{
  "qk_norm": true,
  "init": "orth",
  "init_std_qkv": 0.0317,
  "init_std_o": 0.0317,
  "init_std_up": 0.0317
}
MLP neurons of a small language model. Each row is named by its layer, matrix (gate and up: input weights; down: output weights) and neuron, and shows model dimensions 0-191. Each number is 500 + 25 x the weight over its row's rms, rounded and kept within 0 to 999. Numbers have three digits each. A neuron's up and down rows have the sign that makes its largest values positive.
After each neuron's rows, "fires on" lists the tokens most often at its 100 highest values on Wikipedia text that the model never trained on.

L7.gate317:487490462528511522489506497538507534461486447518486518475473505512491475493500490529489510464544482491472505502550480501491516526469511497483473475490445514532511511494474508546534474523514536571473478511542521504502488482500493543527518519453525511466498480513504517491528509466508454515496448509481475497443489472440480497516499462466473540515517511548494482509508488479475485483496481491517471509495527522471480480503480524510499488462504541511519514512530535495489459457467510532440528523486494482480506482464538504522543514511543507501529471508464522483500485521506448514
L7.up317:500472475495488504502478457490547477505513505546453456506495504492520474487490502492489502475530547453511478507516475447479492503511496495519504496530458512517474538482514488526567450547496496483462502496553497522506455481514501467532517538518515511467526519500485475488509498494491484534472474522506442474494448516527519497516497476489513528527490481510541482516517508529533479500492510493510492528552539569521503540549490489537497491501504494480516514525552524531510493491517506485497476499508462511507520511482503497487512496498517553487480522506467528423530495524535537475
L7.down317:528502498446516475498482518522523468481496429504486488486500540534533483575473523441494486453540488515507484504490500534498550524451509499527493475498483489482502450449498507542464522534536482537445474517500491495508484494475505525500469499454465522462517498473522521489543506477478510495460489498456477481494520468441475499475507481474513513510513531510499528503493503457467516533497514516510499519544490507535511497514523467476489522473513500468482507503476516509464481504475549495485517514454531517545515530506508504490509528499487499475516491534500477520501482510488514551
fires on: " W", "W", " war", "F", " dis"

L5.gate158:513483485470489489540464518490531499525502454494501453488496460545496490503466502512482487450517521531549509500532530473509509500476476449497504528495500541495503476494499524539517505500547508491492497524512467442514468490496511448520511481471510500476492522474458514494476453538521445494537470508436522508501493472462525510463553520516488518471554515500505478522488474482456503487533518461531489528523497502530496450481486514549510472501492538499490505456498516520527499508497494462516500531466487469483532466540500463498515517519492508494469457491509516476488519505481527527
L5.up158:566494485513469484504456487509498472475534458509468506505484496531485464500496447492513526512473462533533499496521509460446525537485452509483502513497493466512495501482520494470550456528481441514451511521530546472518478511500520494518519528554508513486504479512490458477522490494488468497511524494474491473480548539481529524472510509502499494534514487494474473477515521462501536509515513442526460483547503507460495505526481504526506482503495548463479479473470521526518497518505525460491477474519448505470529503493537497490525513525535512522475446500493498495483508460501495491
L5.down158:518479496519501486500533454526521541517517470521510505475494493502506484490473554513485526503466509484515532498508481463478518485460452507447513491521460486500525489518474481544496456485517503492487525462464500503471458553492490511449480527519511514486534495477445511461510498494482536480563484467489505508471506481483504557515544476507494496497511470488519478529484519569494513498521498469496448537491523472516524536505512486555549475483527477525485516478488457509521496483524562469486500490463513516493484499528514482476489538481544489487495495495509498465510504506549503488
fires on: " E", " N"

L7.gate238:527491479464478523464499508534504521464480513454492493489460535509496533543469559492519475527492473500526484514514462495462528498524483468533488454483514472493480491497523475522561493500453476465505486535518503549449472512483436531512465523508492523497500440506469524455495487497514483529494476503498485497461529489517502480501519543505488509478509478515515506491498509510521511533519490501485474484473495510437493499505527512454487486484488546488486469506489542508444490464483517513521503478463512530503504468494500507521487508521524517546501522496495517528552506446444489526
L7.up238:493515500485488490456525509527504528498509453462516461511465538485524486507449507528503486514499480513459488516549480517458492478513456519492506507530488512487479500491526511459526500523473478512462502528537477507457497478543476481474486482516506538498534482535487483479504486501476451516487504498487455501502491502499521480505522496512472492467483483476498506521502495484516487531483505489508465491451521538494522540482504489471552502495476550504490463443506495551531513487483534517498462466455553522509527481500489485532504471517516528526503512483486519499507483441549464591
L7.down238:502453501464501477521505507510465509522551546519506494474486451535496508486492529520474557469500499571493497512512511456521493507523513505530545470466496464533475487510444449514476519512533472482511509519500519551503485496479473498490498511492556515516476475478532510486492480526506514505501491475489521542480512512520493486502497512549488501518507533496464509494500526511470465505515498503465514521495500466538491446462456452486504517491569511505494529502504496532456485521502497511534510511464501488505449539512479490516552535503521489515505492493520465516449482512525553521
fires on: ",", ";"

L8.gate136:472474520446515465503501519469451484507451527483465506542504509481522463505540512473518496512495497505507501507474516462481517513464505500484486452504440497488539553494497491503477507541498506546496487460531515475492486473514547469508505524488516506533521528475499500596437499482482498493492492502467494494496522485466497498501511512512482486491522466469480535504515485493484544505481488478484500479478464521505526462497456500509492465506512466508528498457518546548469497491510471525552496503548472491497501505506503509492530507469479502512513486460484534486586497478498505493
L8.up136:503506486519465476480478485515511533528491511504498502523518555467464535474519524470482483447435470478515454477517457528467474520494536488511532445509507460483471498484539509514539519532477515558457464533501532484484553522509505495512481524521483531524520506485496527502468496529461506494493440517506484514531491459496483488526531522470516511523493464501556523478522467488500506522501465496507517478512515509508497496503511488519564495459520495475497524506490490475515531499480500529527506467507522534537522491484504535518485491461486505508485502534521515526478507553524491447
L8.down136:512477537485511503449528455530508489498484507481523514493499517474512508492516530489532497501521539467508493464466478561547505506524474489535464487497478519488492466505468475506510499483490458468491512498458495520475509479519511528502480514475500490486500533514509482439503489487493524504486532480503472496466534524465515542526519471445453492470474508501521450499514519470485470461473504482492569491546444490472489469456495476508509506527459447490537519490461483510515511495462528485552484516491518492495492522486510476492431501493542478510481542493513482481504480518510494463
fires on: "1", " War", " war", " silver", " gold", " Gold"

L6.gate125:485519460548460508515472494490535506474511512505521508479530453524473542474517489481503472528505510501480489515479506506501486494526486505479471532498523481513479523503561505528495507470522486486511540527519504490535542519553525542552476513506544484513531526498515512507478501513510470474498468537522527512466491506498494491470549499504491474486521510514521514519489487485472433547520479475456473472462522505482501513480490537512475447480504526493538433491507489513469520517475476489521488474479451538507509503501515468505499541469430547513500498510462510483496464451496495485
L6.up125:506493513518537494504534511488519493512474564506488491489550534506495460522475504514500490535488500536543510511483484514519463466536498490494516467501495499483529495509533459511497513486492509526502470530501507472508502502537468514509494498528528518523436514504456515520480478501500524526542496490502507498447468485506515495474469491459486473511522456505492440521478484489509463452491506500520502534534503472475463513494484549496544529475448486517491450484471482522474487515442525505505525498517559493450525539453497439502517461486500538486534516517489515516462489518469486483
L6.down125:497483505490531486502519498508524460449458458510536514512498463472480519477510529504485523466512447531495509479450499440486492546479500478509506490494475502520474455481500520493500510520483529470524483497461488465495484510484505534512452482497491493515490471496508463528497414498480496480492514497509509481500506484473481492481531541533524481501528524493495457514527549473440512548497517504477491535462487442483478493464515527550542455519495524500489498501490505539468463469504507477483521465494485469525473523514534453502499494490501494527509495460531484541515480464489482486
fires on: " A", " An", " El", " an", " Sher", "An"

L5.gate68:527500531501492510490498481508468489498507479509513499508501483500469445519547472520479494465499478500482501536502513513471486501488500480527486501534509540517527488529508473496459481502483484492547449472540497512485521499539501526545482515505484523480507531504511479492549445479483503498487503511527462501492492490508508489479539436456474485525500469507482480474540475472522513511544517508570498516473507507502524500556523533512533570545476529513523476491516530488431518525466515514510478497509496506538488492540516509535518496507539469486472471475504492542477469448476466471
L5.up68:540544508482512523467483496474473488482516475515511475474528466496483499477520544559467512483519495534493471498520538491485494486497461475521529519496464545471473481527537438466485512493543504497481490482501512497476487508517492510551465468474531544534471533470486491491511502467490510524470508478527476512518500470560476509516520454457509480484505434494500511494516499473524507511526459456527518501479495535498511465508463502512483536485524525508492479467504509481469537457464514505508474530517514491507531494545536493513516471498499498477444501501511482549472530484475494539
L5.down68:498483520492500484499524549499477486531481502473526513477519471519459463481491500478461511470482510518506533496497507524550482474487434514482535489513491508474500485509495499494499495516479534491556492535484526489477489513524494522452498484492496471469463475467519506530523576517473451496477517464526489512563459470534529534510558536487507482521527533548487514532471512462535523488465488476504517470501503517507497490517496505529482508552490484508501523412506466505499486501516502487496529512498482490515496473494480467492464545518486449494461457488501506498481497481488477497
fires on: " can", " will", " would", " to", " may", " To"

L7.gate304:503454545525480461493479446480534471492484491460506503496481486450556533469517500535508504520517474493491474523516545512518454530478481522491498513461495497525513493539488482522485498512526461489447513467534487523539493486497575518499491484489503493486498494465492519468496515500522489474465438505524503487511513514534479534486525497545472456528484501502505536538502497552543526488485478510499515484510530525477485476494505488504486470484520514515513522548523508464449489495455517501508515488475489510530447506491505496492525480530489516537501474522447485482449482487493458479
L7.up304:505481493512517501510485558524497476476515509476505419501504487483519456485503514510501509479526496513490447472534503497514457491486509500452491500531506490447478476493464462535500506446507510498469473513493548487495514507494479503493524554515518498515498494502492536495472498479492512519481493491502540454482473462483505525525506508447522483544504473548458480535456507458519481458492549495541488528515539483479495504485527501560480517511488483530544508503530526520528476481529515505552508461459481495493469480521461522507460509496518530487529480500520504516487541455489504510
L7.down304:494493499520483486549486525515486534504521500456512507460488499476520487486474508508477508517481513518453512453542518494475496492534501500480485480506496499553501510494527534500491504491523457455508480506479518472526487514502487510511495506472474516466487531510540455516494544491483539492519478542561446505485493472521484533478479509535491475471462501512492536551509517482484541519495491493559498517557512489475498512505465498479504523556529506534467464525473512548445532529522509487480519515546508467482472511469530515510456528496498492490468517503455448484503505506503542469
fires on: " f", "Ch", " th", " Th", " st", " F"

L9.gate258:502516499459453468513558505466496489540473507495493517487492555458525452438513507555513492500497515472530472489490514510502504477449523529504461552506475468496481508466484485545499526481490505497487504511496484462469514493507522421510491473492489554478509517486504514452494482512529533497515484476498520457526525522485513522458523520519492481499480493495511539502478503492527492498508547527505545497497485452503455491513514528524537461494482473478515545502494527504508513508515494466503496477516435470541503535534510484487488518475509521464506482480555476509492509524508508526
L9.up258:517526537506506481489489520486494525529470510527499538496506588495495479478511446572502517496495513500510475458500515484484501467506536465519506496509481503473528541498484501474486455534477494503469499507542491501512516484453453476453525529521476536497490474457472520479466477496484497505492494520506506504496524497514542520551503480513515508513503514515498527513490489492461466470499508516542523452507465455474555537485489478555493520494516472524496544511527472495499509498488506512544516524539491480548503496462488487453501449473505471514517525521487533524475494479456494478
L9.down258:486487461515507499525491511487508498513484530497524474461490504509504513513521517535487481500510548458522539502522527512520472538486519489513489508511489516568503496516476491549493569494519495494495525501516454507477533470485523500517464563447535474479514502514489528560511529499530508453512488517512512486469487494493500473509467449535468517508507475517544488531506476459535511476480437508459539519535468525523476478485504492462501500504472507499540504506485492464485515509449489441518528505500505475477472508509533525501482538522556512510498485446524535494511511488511504494
fires on: " of", "th", " in", "1", " gold", "R"

L12.gate135:530529539475514510462517477468486513511539479466490458488548444462473491536524471504465527476496558532500484486456519500489517535460501479489512463512499516508541464509471516504486508518497508494518507481498513489485487532534461543508510525505536491484511506447555475482496485521480504471483482488537501496525471516535515508507514494504508439489481503468482500495520494505484467486455496461473521499522525534495447468492489495534482499499502497500485523502481513540563491497535499502469560490521505475488537474493520530523524464461492455519504503508526489487458551505474514462
L12.up135:531527545475494511483495501491468513516525476416479452524501458422474549544545513498467528521481541520503472491473512506496536573497483466489491508514488502511526481507467515516509543479540510473511471466504505483502493496488488507535536515523518499511520497474526480459506475486503492482471474481522497521513463521522541518492527488482510458503486469470495500475506516521482505464492501479482515501550497510499456506500525491573492505526534514497479525502473516488518518492526518498448561515509479483502520481506461530528513485464474495497507489527529494491477540508508526470
L12.down135:481467439539474447481548527541491505533511482523485533486480523503531497510462462511485542564467483457490467504493477500528497473470549507488476530495490497532499484496536473547499495526500482457480543508488483476512486486537519474514495479523507456479516535450492494507472546503460476471538480510519468495505516490498469512539501497533553499480541517513446538495522501510483520520532503494473487479485482491511478490518512537498499521483520517478500541520535502504486497508507471535521461514494505528489508481503569508469508488529501443505521511508486522483512500449506501493
fires on: " The", " the", " ", " expl"

L6.gate43:473480490462499466497532517488524560479484494516529528500480525505490517537469521475517514501509520467514501527495490512475509529497447532456534497492468519468504479533514550525473509501518558499494488498465517495527495498469458472532521533479464490494541509530517508489496475498541487510532495483478477501487523513491506535493494495466501473441502481491516543526466475507521480500504497521497532474521466497501505497522522468473523537469533474572480452480490553489468505492542503505516521509489479525481470506514494507537486524438477562536485519464481500462469527472495498472
L6.up43:483508538506517525492522558472482524532469498512514496476453530513469530507514534536498470509480512457496491490544480523465501502493530533498556468499466516482501500535472496452482526487498549517543495531502492550504517498455517495491514512537520469497526554538521483519502459529503456510522504481550519468496529507518500484476486526491488504492497487517512476504476487520540505497464506517492515480454468506469459517491506502488586526487491491534457448506501530492493521496492461472515531491525466523528483508479466501548500487475520506481481514483508493522560521486526516506
L6.down43:481512521501491507527493463463516556555513468476476500513469517477532478466513518517480450495464528503507522495547486490503491524515513489490533501505492496486538474474523567486465476482520431488504490489489507488482461492519499530511490508478483506511483504470500478472474493469489471485502528512511527525503477531523520507494493484461496513501480491461464531553520466512470510463495462504503513494490557532501466505509453461510533571510489499481503544533444499438486502546509549496557507495480504524545473491481477521507489516485501506517479480491503525543512470493499494510
fires on: " ("

L5.gate54:482517514506489482521499460507549474561524484490518478465503449510505470496526492563525504478545525549514491506480535520500498488500520518501473498512513552527471445492486509522496534503497479517472486504512512508509478482503500495467491483513451483497475485510514525520470514474496480547455502489484478466500473490470484477468473457473451472542495494481493510512476550517527489513515492526516438514502475525527480514496531536524523526528483522509531470515520532499485493469518521478507516520456530496521530507509490493540497515504543527486470499551511460538456501465504437526
L5.up54:499481490466508518508494471495477536508490501522517530475498532524520508515486503498486487465509531527518513577531499525494472490513434457521475469466544499488485528531515474529521505514482484501462510494517480513533511461503536478459517490487538502503459529474503516507478503474508494497474474534484466421506461507522532488487519521438528516493494460520470493534504478498530467469516511476514464499520506513476473512473490518475472516472476504491521516481549475503533511512502528464481463535519525523492561518489510473479501535559473508495498555491509501528520496477497487545
L5.down54:515531531483456488528453497478528502504503512475445503507500558489518497522529504532546481447541504510495463460471486496486480511427544507498484516489488529503454467477470479481526485527506525518467496513504493531467528491496479495495547515479489490486511527555487500508499560485488496513489550518470493515527509458500502469497509516517513479499513506474474435489505526504510497495442483506506536518507529506464440508510505490525494501518512500516506474489500511492511478534504473506471508477449561498496461488520461457505521457530519513462469523497477478495538503495504516466
fires on: " W", " to"

L2.gate296:461503504490471456466426548524487503545496520487481499500482463466477538486494450522507523519497516517529512500473498545499507494509498472477501501513508478485497449525480525469462480536561484531516474522502507523516461495495480514497498490510504546517481512441457517516478486535482489494472467503463497515491510523484425521521501510514533511498526497473472518494505481502549493512485498447496467512490503493464506453464468491535507465535513471464495513461499484507465531506539506512505488458483500474475496520529481446465478476535479508489529496535490515502464523509510511471
L2.up296:450470530497461498473462522548504491551499525504482541512528434458513509513480483490501505503503498507540510513465505490516505484499472498468522467494527478540480490519503554479492491523531520516519485509467524519541459480462497483473497498529513522504475510449487533500475503518507486458503480516478494495480537508479477533520521536507506515507530484430468505476504505492522509532472486466471478491471475502470488469477480501564523472512497501486485530469479494507479534497528516499482528458480507475450510478536440513476489443522513489473518493559497491481477522459507505477
L2.down296:522530496503540489475510466551512521513526487501487487536481518541515481485503474570529478528480470498500478452553474464481506517469478489503509492494489534495495525483471536541480458516553509520487477492526506503511505512499486488500459447484492515454514517478462495480529523495469509501526550487479499485506497509489488522521491479534500488510498464496500478512470537510528515485526503478505478491525492452447480485544543516502527463421531507537471483535505478502540502443492572474502490521476472481482488468524494496515484520494506471489466490482488503508464529501495490470
fires on: " N"

L7.gate166:485528529493489475524509526512511481525507466501506528484515511494524464513451483528467491486503514474517468476465508498476553475501469494448506523525474510510516522534535491482542477533497485508502502522513510505475469456522485526469528514498489472485517544491488502486502527516466496485552470495453535498453436501475535474505537517491481435514486461469538497489499456518459492534506527479470486508512498472473540489518501526506510482467464514532516487487504470474529502496548504522499510519451492492492545535476522500470543520535499547514474520467532514473493475465509519535
L7.up166:522451526492478488523481537537499509509505507543498525507488447500494512459478462514486533418505507530497515533518505491447502488525505487458451443490485470505501510477534508508491491457504513474500467510531498516459493447507502474518513474488524495527504485471467443503501506488536513457527499477465498476498536507539490466495495491502506463465487521518475515470513519509468524540514535495525485504461490480520458532549492532521523507516485548493491500509486502486479523512520490441479514527518466469511475500493488525530480532511551506515481539488485468500452514499479506461
L7.down166:486530447521488488481513513519505491492469534526527451477497508498484506522498503514486521511504522497480527507498535500474503503483481441518497512465469500499527496487530462525461518457496490476457517504504530524471533542518495516488537511455472492472490499475486509493500506527514527505567478488509505531500547497478501495502485504466538497505508509474500480464496481480477557525482511535467483540493458480514486524500523503535496520465479460581494472443452526543466545479499492486553489498504468507521483480521474473482484509525461497469478530503503531468525492478509475443
fires on: " M", " E", " Re"

L5.gate31:503554497442484483498529458498523560466524536516504461540491526521481493524437505481499530536529483491545505527511501475494526508492506512474524486516472537483536505491486523458502489511540499505535524486472530459535515498497492516467485505486547455480496495524491525528499470558520504442513526521505487536475525507526486491543507503474464495484470467462484502534506513467493486507533497515520531524498473471489513529467548476516520487497502501485495501496516530525494524487512537493530449517479451514509528521497464454520516497554507477489537499492501494491481533476505483460
L5.up31:494545551425510433484529470508517537471522533545516501536542525493470526484438520465543526510468507477498534486497497517495489491496516511488518510511478536479513489485502498473506475477496494501553512478502518496543513492514498495513483513472529494499502488570494488519481475523538516483493537526496455573482521473535492503533484499498483490478476489494512504517473518454511494517526490514508540505470500469453502495499550476488532493489505501523491494491514528479491539530497567479524481518460488493505485524502472432482517483523504477500506502485495521510539525509483480462
L5.down31:461531513477545459504458491477534529523545488508519511514472488499525472533460531496471547486471466492490509507502512518510559517478537453460516490472518483459521484519503539523511489484502505464501500502493451491515499495504554505518475481491498443489473517492449521493529475510476489504486500482504461562494555497566484473509491545462478509501480504512499559537476508501459519475504509488535553502490485502480516532526509457524507514502461495532520513559514485504493506487478497485531505539495517512505478490521457490500518524529522510549479519498510515499515484518507473495
fires on: " (", "(", "^{", "_{", " ^{", " ["

L6.gate86:476521555534524531460529511513497488495483523501501491516468461537490499481493508475484523479520469500493531500520479499510512525494508505511565499513512499554517527423476520504520532511476497490465466489468529515454530482461532484515495504535497499460506484499531534497492519540498517513507562531456504497498507473497504485504557449483472536513484465486525490487506481480490521518528472531512505478514504545481520517517476489468501504532518517485492519478512523575462483511508487523493516500490513501507504459507509558477491468543511516460490532522502503565542488492551485507
L6.up86:453516530523490513476498533512487511514495479488496482498500470503499497459478490498494512479524474485555529470500506513494485514510510500486527485536499492463540510486530453486524499549505463501516454478498521487542462505486451499505499516482439424531479510482497523474469515499522541499539524501496484521543539513493495540515513513495504486485514512490516448465532507472498504468486528515478529467464455505535516458461551519488483482464496487539536470484518532497495495453549498517512478515529514512514487488487537500484484560472496510546512496525517466439487497477487517478
L6.down86:548450501501536508519505502500492470472478539501478510522507478525532510499496448448524461529485444491516518506493529497554490487505498458497516500515462510479507525510532579498482454469500479514510562440540524483455512429548469518498481488520502477484481495502505495517503520474515490504510495511499506485524481430505473500502508504495513499488495506527489486507470485531489501500480494517458504533490515507480515472515485551522527466476493495482495494469460482524504532485506517453515503509517494458496480484476445510524492482466460540504515489554473500477506499503463524510
fires on: " after", " where", " before", " which", " through", " Qualification"

L9.gate329:484542464461516474493533537486499497516477501479486484497517437462529562519528477481496480511499517519582536455489470497494527458440502519493527518489520509535505487502503515521509528476514490520491493510486497515490523477490520485496482501552512532528515489468529495491450506471492502487480489509518494527529526518506488542550499494536520474510533446503512517503508504467484475517502464476497493490473496451502518555508470511482512439472507525479465519519534524525462503472522501486486568524514501498513521508492484480483473494530507504462546467481477484511482538483533478483
L9.up329:478486508520509508496553506501498493537478446507487460506495473484503484511494497482504441468466558494563466498489475486521560509534474489517476517471512504476520507507500519531511511500495480481486507506528485526522515457526515453507523494512505491511470527516523504508509515487547551572507511503476489526464515528470436539444473519514509522515517498491461543526543503446492486476513498517483495492475487508533506452495502513531492479514495456496473477511545490494528523477521531514460499506501511485525512481507525544513451525497508483491513531527514552509492532462528514499
L9.down329:469503503486499481458507482516506494509522505540475523525474473504491492528493482487501493533534488511480543494512508479465531512471503559497540506537559483456467482540489506480541500485499517436481512511487549535508512473496475494540491492523503516515506475497496497499531522462498525525564519503513502492544514517474487483483470522486548508471532461513527474541478505530503506492501480466527522501497475493479503521504499513527454506472487498438448491494537480496507469492520426455514486467488505493503494525478439467507536484500500534531482473518457476501455512484487497526
fires on: " +", " -", " .", " |", " #", " −"

L13.gate135:523534521497458536509520447476524485439494486554526500494508514480581486490529476508535484501530531477517538470502474505500488497515515443481475500518477520530532505503454485507478474533461505526472475473517535552513474503502526506519508510530489527499551519573493527468519512485505503496470504490510486488499502502469509502522526497503491512510528497518517519492544455527497473501488507518469514500535487490498514524539404442495496518510512499496542507526473516511520471504489522499479528439500481505499472492496476487532477521488514505499514488514538458488489520495483473519
L13.up135:510461517466454443494475526458517484534522441524462527472472488549500539513522546533534516484481502499480526482486490530488504539507477538468542455500509486527505510516491529468531493491511447502483474500497527534484501483500529518550473474515531501494500501535520527494497503506517491512479475445508481519534474466523553495478477462479514513472495496501520446445527520488515474484488511480506474506564513511513473467503492514434508478507528494514530515496472491514478531502517517496518510489470514491476488462479481476522507496458498493489472516524475506527462501490543520481
L13.down135:485515480508500506490508489559452483512489532505508455504495478495450529482500476479489506516537471529476517516469507508485493506484458517493529487457506468480499481511513499513532561468502473499510496536507489530492505492509488479538506480481529514475492521522477493491511496498455495477438546536497529560493509542460477529498546546530498496493497486515467501501473518495496497499473514504427524441485507474512448497488490493525514447488522492491519514478505457516498471486496480542492487559454517517569509514514481469502503508505498469464541492497508540546523471522498515494
fires on: ",", "\",", " It", " which"

L9.gate250:504497500469468513512561544484498527502493520531471539525479523537525513483485512460509491513531446521509521498501447480476491519500522505497459472514503489499516523478480485499535482511465539495528490545513487475485517524466494510532519465496502490490557526489514504484487503548514486497510510480487478509506505463518509448469545477509466506532492521598492510471506530491480454501517517522466521499490478489494500459519555526499505502503559516476507482494500486513495475544495468462480462493504542491503466502527529511509518446511484500582491499538484496500500469493486510491
L9.up250:508491504492488497495538512509509472439482501528533486491511446490527496486447477488466525482517489483503512539498528528502488523538487510484512507501510484465439480540497531471519463476520521503481490531494496540534461514472489526473493501534509526525491506480497474449533450486516481528470484536522514473503487571477498486494515529493506504513445505481541483450496516461526508503494519523550520481500496489511505515487480463502492496493517483497503533448484475541499472488523508487530449487478547542460473516509476484545496521515534497535472473463470467467510521482511486538
L9.down250:521492488489495455498464505498479514479480515454541496474527444512543475495487498480496531523508538531482472547497487510524493523482511452506493546505483490507475465480526473523481499511489466474535525503464517507508487472490501473545512539500542493518504471499540492502482483495503536497475503543504493541513513500527504510519536504498505477499507505515527538551494500488526483455531536440504495519489496540472502509524501507495477533467480529473484479495437460510520490552495486501513522489542495483504482477456497543455463506499500481459453518469510482565485478527467502449
fires on: ",", "),"

L7.gate345:537510490490503517509490486516467478467492470538565499513501464504525480501479480526495492521486520547514492496517501488552494492487533515446476493495522466470552481488483484498478464482491531511515500525533510471497518503508478496565502499457523530502486528493510446495481525541500468464505520482512453536488491480420464515498517534510507501507500503508499493520507525494437501498468519529472488521455464504508468523479476482491507488470519506492500503554452475473484498483485492576453505475523469517496503502480557499497493529504488520491459473510511473497472517505503472449
L7.up345:486496490491510519530561490498474483464511485520537529493503491531482498521514463509500481565469495494505514473520485501478466484535499548477506493512509461473538494506526493494484493474508530503547562542518509466516485474498496504495524517441489554545510502484567479497485443479494501474478531440500503509505521495509495483491482531487520483459547490493499519499499497504475502511512457510487499501454497484489454522498492487502535453524481501499503521516487468561515532521496455513490539481463495504480512562528545489488538497440485537499483501499500500520482505503464476476
L7.down345:541462511479499462525511449500509486471531515494521494556489469450525513486530461464481503536521527477486530509541490503514448479509489544473511538506515512487490471460499517482504482480492518508490479508482544513506469493507508481505493503505506496485485516498540458514524471522514498493498489471544475485482465462501513543552449511511504488496496511496499434527501484455504544519490501444501511490477499499519472470497465523529514507506500524505468503461509451509465502503525458524483501422484501495514498512505460490473452429523530516475459479483464496491519501509498470505
fires on: " an", " An"

L12.gate254:530456514523459528521486458503489497495493456525528512521486525501510487535488503505496531509510514544474499524502513533497506513525524526492466490509518506497500461565551465511535474502470506506447521532567491520445499452515486524521474535462520505473479520509497466502489518490488508496481490551490513517442496509492501494511529536517484469514465491524506536483494463457472462488531530492478508475489510526493467519514536497480454491488472512491477484475537476494494493516458504554477504518495527486510570485492495503488509548483482552500512519502485539528551520490490525509
L12.up254:469496495494474472472524501476489462482483524527492483518503504497460461504486552510527531497507470532543482534545514483469493464468519473519499500482477499509483507505504484520472520506473488482515489511518523457478517520479519485497515495532492498502488516546505476472512523492458487500496514514472470501470563498526492498564494527496487457486505509534441501493512482468531503530475486442470481470513530526510474489457527487478492476483479483510488509505473481484520510467498459508517491447480565489454472515482485477520539484479469467483516445507563542533465482497502541529
L12.down254:475504506527485486525460531520494505500527565451487466507508504488463501465479494511487504519450486509513525503444480495508475512515435502492516499505531519525489492494490466521523498508479497503515505484453495489517519484493530483495491507551504515482450475482475535498486519496514437482519511499500519507485506498484520485505506531508515493496517494517553478509509509542536559450506514487509487540519482501496445529493462474513524489494544491459483514482562504514525504541515527464493483521466466515520551512508418508540519498521498479509507526460495499481478518460558481474
fires on: " -", ".", " and", " a", ","

L8.gate130:507493532518515494513511501530511518494499471538484481455481496516538526499485474483530493501471478453479556490501478516471447502478519566498468484531508554484469491469497547452505513506469544477478480512497501538530493484465498548527503482465525537498531448491515520498520497522462473479440513472484454515540489517486508523513493501498439502531491508482524512512484457526507479525509535505511450486504466519503504499498497515480516518512535474502512521523507492546535543551475512523518475467483498551545515514487483510502503498482496511512510500521528517501505530487482440484
L8.up130:506487546508521546514501520544506499496496494557516480494487517568510550546519511473501483505503496492508533491509483497496486516491510516485472483521548547514489508487517541471508480466493518511459496511487520489518534478448480505548481471472511559463520487499487549473491499488461476478447471497492429505503490496499473489511501523520458486526498480488517510527500458506490499479502490494498486526512498547518480498469524490475545530514557476521540498528477513506524522578477501513507480511500487550555492505490478516485502521457496509482543473504535522503502498480472457493
L8.down130:521524473507493494487520519588504486537504524482510489507491502484534483496530534491501531510475517554480462547490458492492532515509520526460517442512486502506482505468530476497525513493519511545491497488478478495499531530505493530558518499476505498457536511507494515539481507520524510495522494522484531487492498484485483492439523462470555517516472486491479510536513528497490484498481504501479475495531516470502469490524512479473463423534515526531523519516459528488454523473541454460514517520509473487462495522500501497493518533518481545511497478523488527525494513499536549526
fires on: ",", "\",", "),", " ("

L11.gate352:496477518493464473508507516493504528509506554501482510480547494473510516499507503517462483508534481507498499474523491450507498538503544563544449507487438519482515498491502493495469460498503484490524445494492496501533518487505536480520542495504511446477513481522513513511481516512509509507541449454507530521519507480497514491477496501517477496484454493498486482509483520505527448508462547471502480511484505545490511498496530531481520454508510492536535514524484472529517537536486511530516491496505514480530534537560502452534476477478462448468491497514496522529516528514438535479
L11.up352:512516514466493527497483521517504496485521492470515427523486547456518547496489505488525518497498500502491494487481501488483468503530565460515497442475493518489501440519493548506511520513511508513465500499532526533498486518492485476516543512500499505524493551493481476567505524516476504446438477496499513518509470495521511482490524480501452486509487513476500497441489502527475481493504503539444487527531486478503453509472492469488490481496508482509516513482503509504549460491512470549507536493512528493476483457488474535565515485508503469487463492502511526432497509498495532491
L11.down352:487511477519461488496534489512517454489495500483472497490500505479525479554463502512509464573465514465502497525474465484524493551513460457491527450487529498527542503460506484498485454451494495513521531449503498493484466527485497493498488496522500472471477538450494520520485464512492471509517533519470499476486517469519502523546496523486514534479472536534485518514488554485491519494514532494448486537485454489506489521501507525497506513504492514523508480507515515508518491526501512492521511513506527548510518464507426505496512496449481510501517550513498496489458485458535477556
fires on: " the", " The", " w", "ned", " said", " Good"